{
  "n_layer": 9,
  "d_model": 512,
  "n_head": 4,
  "n_kv_head": 4,
  "head_dim": 128,
  "d_mlp": 2048,
  "vocab_size": 11091,
  "activation": "gelu",
  "norm": "layernorm",
  "norm_place": "pre",
  "norm_eps": 1e-06,
  "positions": "rope",
  "rope_base": 500000.0,
  "rope_fraction": 0.25,
  "qk_norm": false,
  "attn_scale": 0.0884,
  "bias": "all",
  "tie_embeddings": false,
  "parallel_block": true,
  "init": "normal",
  "init_std_qkv": 0.0149,
  "init_std_o": 0.0,
  "init_std_up": 0.0149,
  "init_std_down": 0.0,
  "optimizer": "adamw",
  "lr": 0.000502,
  "beta1": 0.9,
  "beta2": 0.98,
  "weight_decay": 0.18,
  "lr_head": 0.00552,
  "grad_clip": 0.5,
  "warmup_steps": 434,
  "schedule": "wsd",
  "decay_fraction": 0.572,
  "decay_shape": "linear",
  "final_lr_fraction": 0.1,
  "batch_tokens": [32768, 65536],
  "seq_len": 512,
  "doc_mask": false,
  "z_loss": 0.0001,
  "train_tokens": 840900000,
  "steps": 17259,
  "dataset": "wikipedia_en"
}
MLP neurons of a small language model. Each row is named by its layer, matrix (up: input weights) and neuron, and shows model dimensions 341-436. Each number is 128 + 24 x the weight over its row's rms, rounded and kept within 0 to 255.
A block is one neuron, or neurons of one layer that tend to fire together. Before each block is what it responds to, as a language model described it from the Wikipedia text at the highest values.

Responds to: Word pieces at the start or middle of longer words (der-iv-atives, exp-osure, fl-ashback, Sh-iv-ram) and digit groups after commas (18,000), often in tables.
L5.up1450 [ 93 147 107 138 103 145 132 102 156 106 113 109 105 159 151 103 140 168 131 129 144 142 122 135 135 138 168 111 160 101 130 170 120 125 106 129  97 142 120  87 135 118 146 149 120 108 116 183 150 167  76 130 118 116 143  70 135 129 106 118 136 142 102 129 194 119 122 155  98 155 115 135 142 158 131 110 109 121 149 109 116 143 137 142 139  94 103 114  93 109 102 155 153 104 105 131]
L5.up1807 [164 178 158 113 136 114 116  96 132 137 142 137 145 118 150 122 157 160 140 114 148 163 151 121 135 138 166 142 151 123 146 149 185 116 132 133 118 143 152 135 109 159 140 141 106 171 144 127 157 175  76 145 106 138 133  75 121 167 115 135 134 159 137 130 176 142 130 108 101 153 174 157 165 146 143 141 153 103 183  96 142 109 132 129 148 120 111 138 101 129  96 121 133 111 150 144]

Responds to: Mostly word pieces inside foreign surnames in lists (Lund-gren, Bast-ida, Pietrzyk-owski), plus table and statistics tokens such as %, |, and digits.
L5.up662 [126 116 102  93 171 114  96 101 125 110 122 111 117 111 104 115  90 150 102  82 125 145 136 132  98 117 161 141 137 141 167 124 108 111 188 166 156 134 173 125 117 153 105  80 118 123 138 124 105 134 147 109 155 106  86 142  79 138 130  93 141  87 159 160  92 135 103 138 108  89 129 122 149 139 124 125 125 145  79 161 131 125 111 131 110 102  75 148 132 125  91 143 130 137 111 141]
L5.up1314 [ 96 133  72 131 152 125 156  98 128 106 111 127 121  96 120 109  73 162 103 182 164 142 158 134 131 120 107 117 162 123 163 121 123 109 149 141 110 137 160 128 110 158 158 109 170  97 144 169 126 168 131 130 147 131 143 108 114 136 150 137 131 115 130 113  95 127 110 153 132 134 124 147 128 148 132 147 102 149 129 109 156 107 116 149 135 145 119 135 141 136 129 165 115 170 133 142]

Responds to: Fires mainly on object pronouns (him, it, them) right after a verb or preposition in narrative prose, e.g. succeeded him, turn on him, described it; weaker on scattered word-piece endings like -estone, -ations.
L4.up347 [124 153 124 143 135 110 136 113  96 103 164 157 147 166 102 112 156 162 102 143  84 122 115 147 109  89 125 185 116 150 121 107 136 118 125 138 138 127 125  95 178 125 110 142 168 118 159 161 138 121 114 126 204 132 152 136  87 156 141 115 148 119 114 171 136 143 138 154 145 126 116 146 144 115 100  86 142 159 143 129 166 154 154 122 107 130 122 156 133 141 144 154 114 120 126 128]
L4.up606 [126 100 126 130 111 138 111 112 103 128 140 140 158 144 148 110 156 140 115 157 106 144 111 120 118 116 114 152  96 101 136 146 150 119 142 130 113 131 137  83 176 154 122 107 110 107 152  92 147 130 145 115 168  96 157 157 115  77 128 109 124 125  74 136 128 130 113 143 139 104 121 124 140 140 120  88 146 109  69  99 172 128 147 128 117 124 114 101 103 121 106 166 147 152  80 129]
L4.up1055 [134  67 112 131  94 163 107 162 150 132  95 137 132 150 120 116 117 135  78 102 125 130 147 122 143 132 105 136  72 138  95 134  99 123 115 138 145 138 137 147 121 154 139 143 119 143 150 103 162 109 175 208  93 117 124 129 106 147  81 136  98 124 132 138 144 108 128 136 117  97 122 153 140 145 103  97 137 116  87 131 111 130 123 156 104 123 160 107 147 124 114 132  95 113 118 115]
L4.up1299 [124 190  94 128 142 130 105 108 101 127 149 152 164 158  99 107 145 124  87  75 137 133 163  93 114 116 150 122  83 145 140 140 109 146 121 134 151 110  95  81 128 117 126 104 103 135 116 144 151 106 147 162 144 108 114 195 103 102  97 124 119 150 119 118 108 121 114 133 113 122 113 111 116 152 154 130 135 152  99 123 113 105 152 126 106 135 143  94 120 138 116 122 184 134 119 122]

Responds to: Middle or final word pieces and next words that complete a highly predictable word or set phrase, e.g. m-outh, memor-ab-ilia, long term, threw up his.
L4.up1241 [118 127  99 161 142 143 133  84 134  87 136 161 116 125 136  70 115 115  37  82  94 189 130 131 150 129 122 150 107 152 151 126 128 111 135 150 123 132 114  89 125 121 111  96 133 127  90 147 104 119  92 146 143 192  98 136 161 115 174 129 117 117 135 158 135  98  92  73  96 137 134 114 104 129 106 121 143 152 115 108 140 109 154  91  92 150 151 135 160 105 170 155 134 127 102 125]
L4.up1617 [123 107 106 133 101 159 123 108 158  75 141 160 143 144 126  94  97 124  81 145  71 156 145 111 110 107 129 167 137 156 164 150 138 106 112  89 138 147 137  82 130 137 166 109  59 107 122 107 116 141 148 121 153 155 128 161 121 139 171 135 109 143 108 164  95  91 106 108 120 149 133 144 112 133 146 107 159 164 103 101 159 129 142 105 142 125 104 121 120 117 172 142 123 129 111 140]
L4.up1729 [147 101 133 174 130 148  93 121  85  84 144 149 147 144 153  94 106  87 101 124 138 155 166 110 130  86 140 165 105 112 130 143 148 114 122 119 140 149 151  79 104 121 152  82 123 104 118 138 110 143 127 165 137 137 115 150 164 165 117 116 125 112 120 161 116  93 104 102 140 128 134 121 134 117 136 103 147 154 108 130 146 124 146 137  96 137 143 131 122 103 168 113 135 139 109 131]
L4.up1973 [129 133 129 139 130 129 118  92 147 115 136 129 142 143 136 115 122 147  81 137 136 131 141  87 128  90 148 144 125 107 127 114  91 141 105 135 123 113 154 113 109  77 177 152 143 122  78 120 111 129 111  80 165 109 141 168 128  74 141 124 110 131 121  87 129 112 133 131 123 161 150 147 129 128 136  73 144 153  77 122 158 106 162 122 141 112 111 150  93 115 140 126 157 146 135 160]

Responds to: Mostly "him" as an object right after a verb or preposition in narratives (loyal to him, shot him, tells him); weaker hits are scattered word pieces.
L2.up139 [125 165 140  89 150  88 106 136  79 121 104 174 135 113 106 128  99 127 141 178 179 119 137 123 126 193 111 121 130 131  63 112 110 121 135 121 100 144 130 123 134  96 133 112 156 127 123 143 150 148 148 149 125 109 145 136 133 133 146 114 131 126 124 101 109  97 133  94 137 123 107 130 128 102 101  93 136 164  93 122 158 132 131 135 146 126 114 163 139 140 135  95 114  91 117 133]
L2.up339 [155 124 118  85 163  98 103 136 158 128 116 140 137  90  88  81 111 132 144 157 119 136 183 118  98 141 109  65  99 111  99 151 114 102 123 123 131 125 149  93 149 114 144 132 124 134 127 164  65 114 146 102 119  91 133 107 116 183 151 149 138 145  95 123 132 125 163 127 125 167 130 131 153 132 172  95 102 121 128 154  77 142 116 144 119 175 163 107 179 124 163 194 123 139  96 104]
L2.up1009 [149 144 144 108 146 121 102 135 103 117 129 163 144 126 108  87 111 120 100  95  94 127 153 115 118 117 128 139  82 118 120 105 129 119 121  92 165 138 100 121 156 129 148 115  69 110 143 178 115 140 134 108 133 131 146 110 125 155 130  90 150 144 111 101 164 118 134 115 109  97 100 135  96 111 156 106 150 116 111  95 102 128 110 108 166 149 116 118 118 141 167 167 120 120  96 133]
L2.up1160 [156 120 166 112 145 105 131 112 150 126 103 175 133  93 122 101  93 108 136 147 159 122 153 164  93 138 126  88  96  96 130 111 121 129 190 136 124 163 116 131 124  88 150 151 155 150  74 153 130 101 163 128 105 120 155 102 157 173 129 188 103 151 125 124 139 163 160 130 127  95 126 144 130 107 168  84  93 116 114 121 136 123 133 148 116 144 107 140 100 107 126 132  93 125 108 125]
L2.up1323 [155 104 128  94 118 106  91 161 134 104  67 190 147 111 111 112  95 125 115 153 185 121 162 118  46 126 127 105  70 120 124 153  94 115 119 129 120 151 145 118 166 107 133  94 169  97 102 156 121  92 186 163  90  76 111 117 136 147 147 149 115 130 112 137 131  97 155 122 137 151 121 142 144 130 175  87 115  85 134 174 133 113 141 156 128 163 144 111 147 123 129 195 109 127 113 101]
L2.up1382 [132 107 122  90 145 125 120 131 135 131 107 175 115  94 132 137 127  99 146 144 161 172 169 146 105 138  96  94 104 131 126 129 107 115 146 115 113 111 130  99 150 105 159 166 122 119 110 142  88  64 122 113 113  96 161  64 155 133 134 152 130 133 132 114  96 116 149 149 132 135 137 119 125  65 141 113 121  94 118 145 118  94 125 121  84 149 131 116 147  88 114 159 130 124  95 120]
L2.up1759 [162 180 170  90 157 120 128 159 143 138 119 139 139 136 111 115  93 114 144 127 180 155 160 143  85 156 108 110 102 156 133 109 149 110 153 119 131 150 135 130 128  89 140 191 169 150 152 175 138  94 138 146 153 117 154 100 163 144  93 126 133 142 119 106 103 138 151 140 143 156 131 136 134 115 157 106 125 134 137  95 123 124 110 154  97 132 138 107 143 116 151 147  96 127 109 131]
L2.up1770 [142 118 166 137 123 133 100 132 125 107 124  96 150 152 179 154 164 129 144 139 198 127 115 107 126 117 123 128 104 117  89 107 156  94  80 100 127 138 138 109 160 139 153 141 144 109 136  88 160 138 132 170 114 125 139 123 130  96  79 149  75 167 130 156 106 116 140 112 161 166 134 101 154 155 156 147 126  85 140 178 116 181 127 158 165 126 132  99 148  77 131 134  90 133 121 119]

Responds to: Subword pieces that finish a word split into fragments, e.g. continu-ous, bec-ause, dev-out, lect-ure, civil-ian; also the minus-sign bracket in climate tables.
L2.up392 [118 124 120 123 120 128 114 107 155 141 135 104 124 103 109 119 121 119 128 125 135 113 107 102 131 120 116 113 136 118 123 120 108 126  97  76 138 125 133 120 121 149 142 154  90 104 159 139 125  80  69 123 131 136 138 110 126 137 187 116 132 160 156 158 145 148 135  84 119  97 142 165  99  81  92 148 129 187 105 124  85 142 146 131 182 120 154 129 157 126 129  97 105 109 130 111]
L2.up450 [127 113 110 125 114  96 117  96 131 142  96 134 149 113 113 139 103 150 156 156 151  92 122 130 116 151 123  83 138 106 115 146 106 136 109 143 110 147 111 128 117 124 164 109 169 145 124 120 142  68 122  99 119 120 144  95 124 134 139 152 146 150 155  81 106 166 163 101 115 128 129 158 106  92 130 105  65 167 133  74 113 117 149 137 106 127  93 141 172 132  97  59 139 127 107 127]
L2.up611 [ 96 138 147 135 120 160 133 133 142 119 126  99 116 148 159 186 170 129 166 163 181 137 126 102 132 100 130 107 139 136 135 152 152 125  86 110 117 113 110 142 120 155 109 147  87 107 122 103  83 127  84 144  91 111  98 139 140 120 155 138 115 122 143 173 151 125 116 111 148 120 124 135 107 160 106 179 122 110 104 155  93 103 126 139 140 130 122 118 158 114 127  95 121 145 122 117]
L2.up687 [106 136 151 127 103 140 141 111 123 146 131 104 111 114 105 106 111 122 119  96 105 154 107  47 157 137 120 138 137 152  88 150  84 148 145  86 151 128 106 146 114 121 130 165 116 102 109 139 160 127 132 140 100 158 148 126 166 127 167 105 141 141 121 121 108 137 112 113 144 111 145 143  85 105  79 162 160 165 132 109 155 126 126 122 159 107 144 139 105 117 125  80 150 117 144 105]
L2.up941 [122 129 141 143  89 144 133 140 137 137 112  75 120 154 126 154 121 110 126 130 139 136 113  99 167 146 141 144 107 125 159 130 119 130 145 131 135 108 148 125 117 104 150 163 133 129 127 138 144 102 135 146 117 132 139 128 138 104 171 152 134 162 159 150 119 151 119 136 143 128 151 130 113 133  97 137 137 153 114 101 127 148 128 135 154 158 150 157 138 102 126  96 107 126 154 140]
L2.up1187 [109 133 128 120  99 140  82 146 153 129 150  82 101 117  95 127 146 127 109 132 160 130 119 104 102 134 134 125  93 123 123 110  89 132 158 129 120  88 120 142 102 127 146 137 149 117 220 131 159 117 101 148 114 155 138 150 158 130 159  99 137 147 115 160  98 124 121  89 123 123 135 130  89 106 115 173 166 152 136 144 125 130 111 128 183 120 131 124 165 129 120 117 121 124 138 115]
L2.up1444 [116 130 124 131 116 156 132 133 169 160 117 114  86  95 127 151 188 125 169 101 184 127  99 116 115 136 111 138 138 122 113 125 105 113 128 107 149  99 129 138  97 143 122 168 180 124 131 114  97 134 129 144  96 121 115 143 129 123 130 141 176 164 144 182 176 112 141 156 155 144 148 126 128 125 126 151 141 140 124 154 138 134 153 123 128 179 183 137 117 112  82 122 148 111 152 122]
L2.up1736 [140 110 121 113 161 132 119  84 130 148  90  83 155 102 163 161 146 108 180 131 136 122 106 114 165 139 129 123 169 145 157 171 116 113  83 151 146 124 126 153 130 141 155 140 138 114 139 143 157 153  95 113 116 123  97 131 111 100 134 145 127 139 145 146  96 109 119 136 131 157 150 145 128  95 154 144 121 139 161 128 106 115 154 153 103 137 141 120 154 106 100  87 146 119 142 125]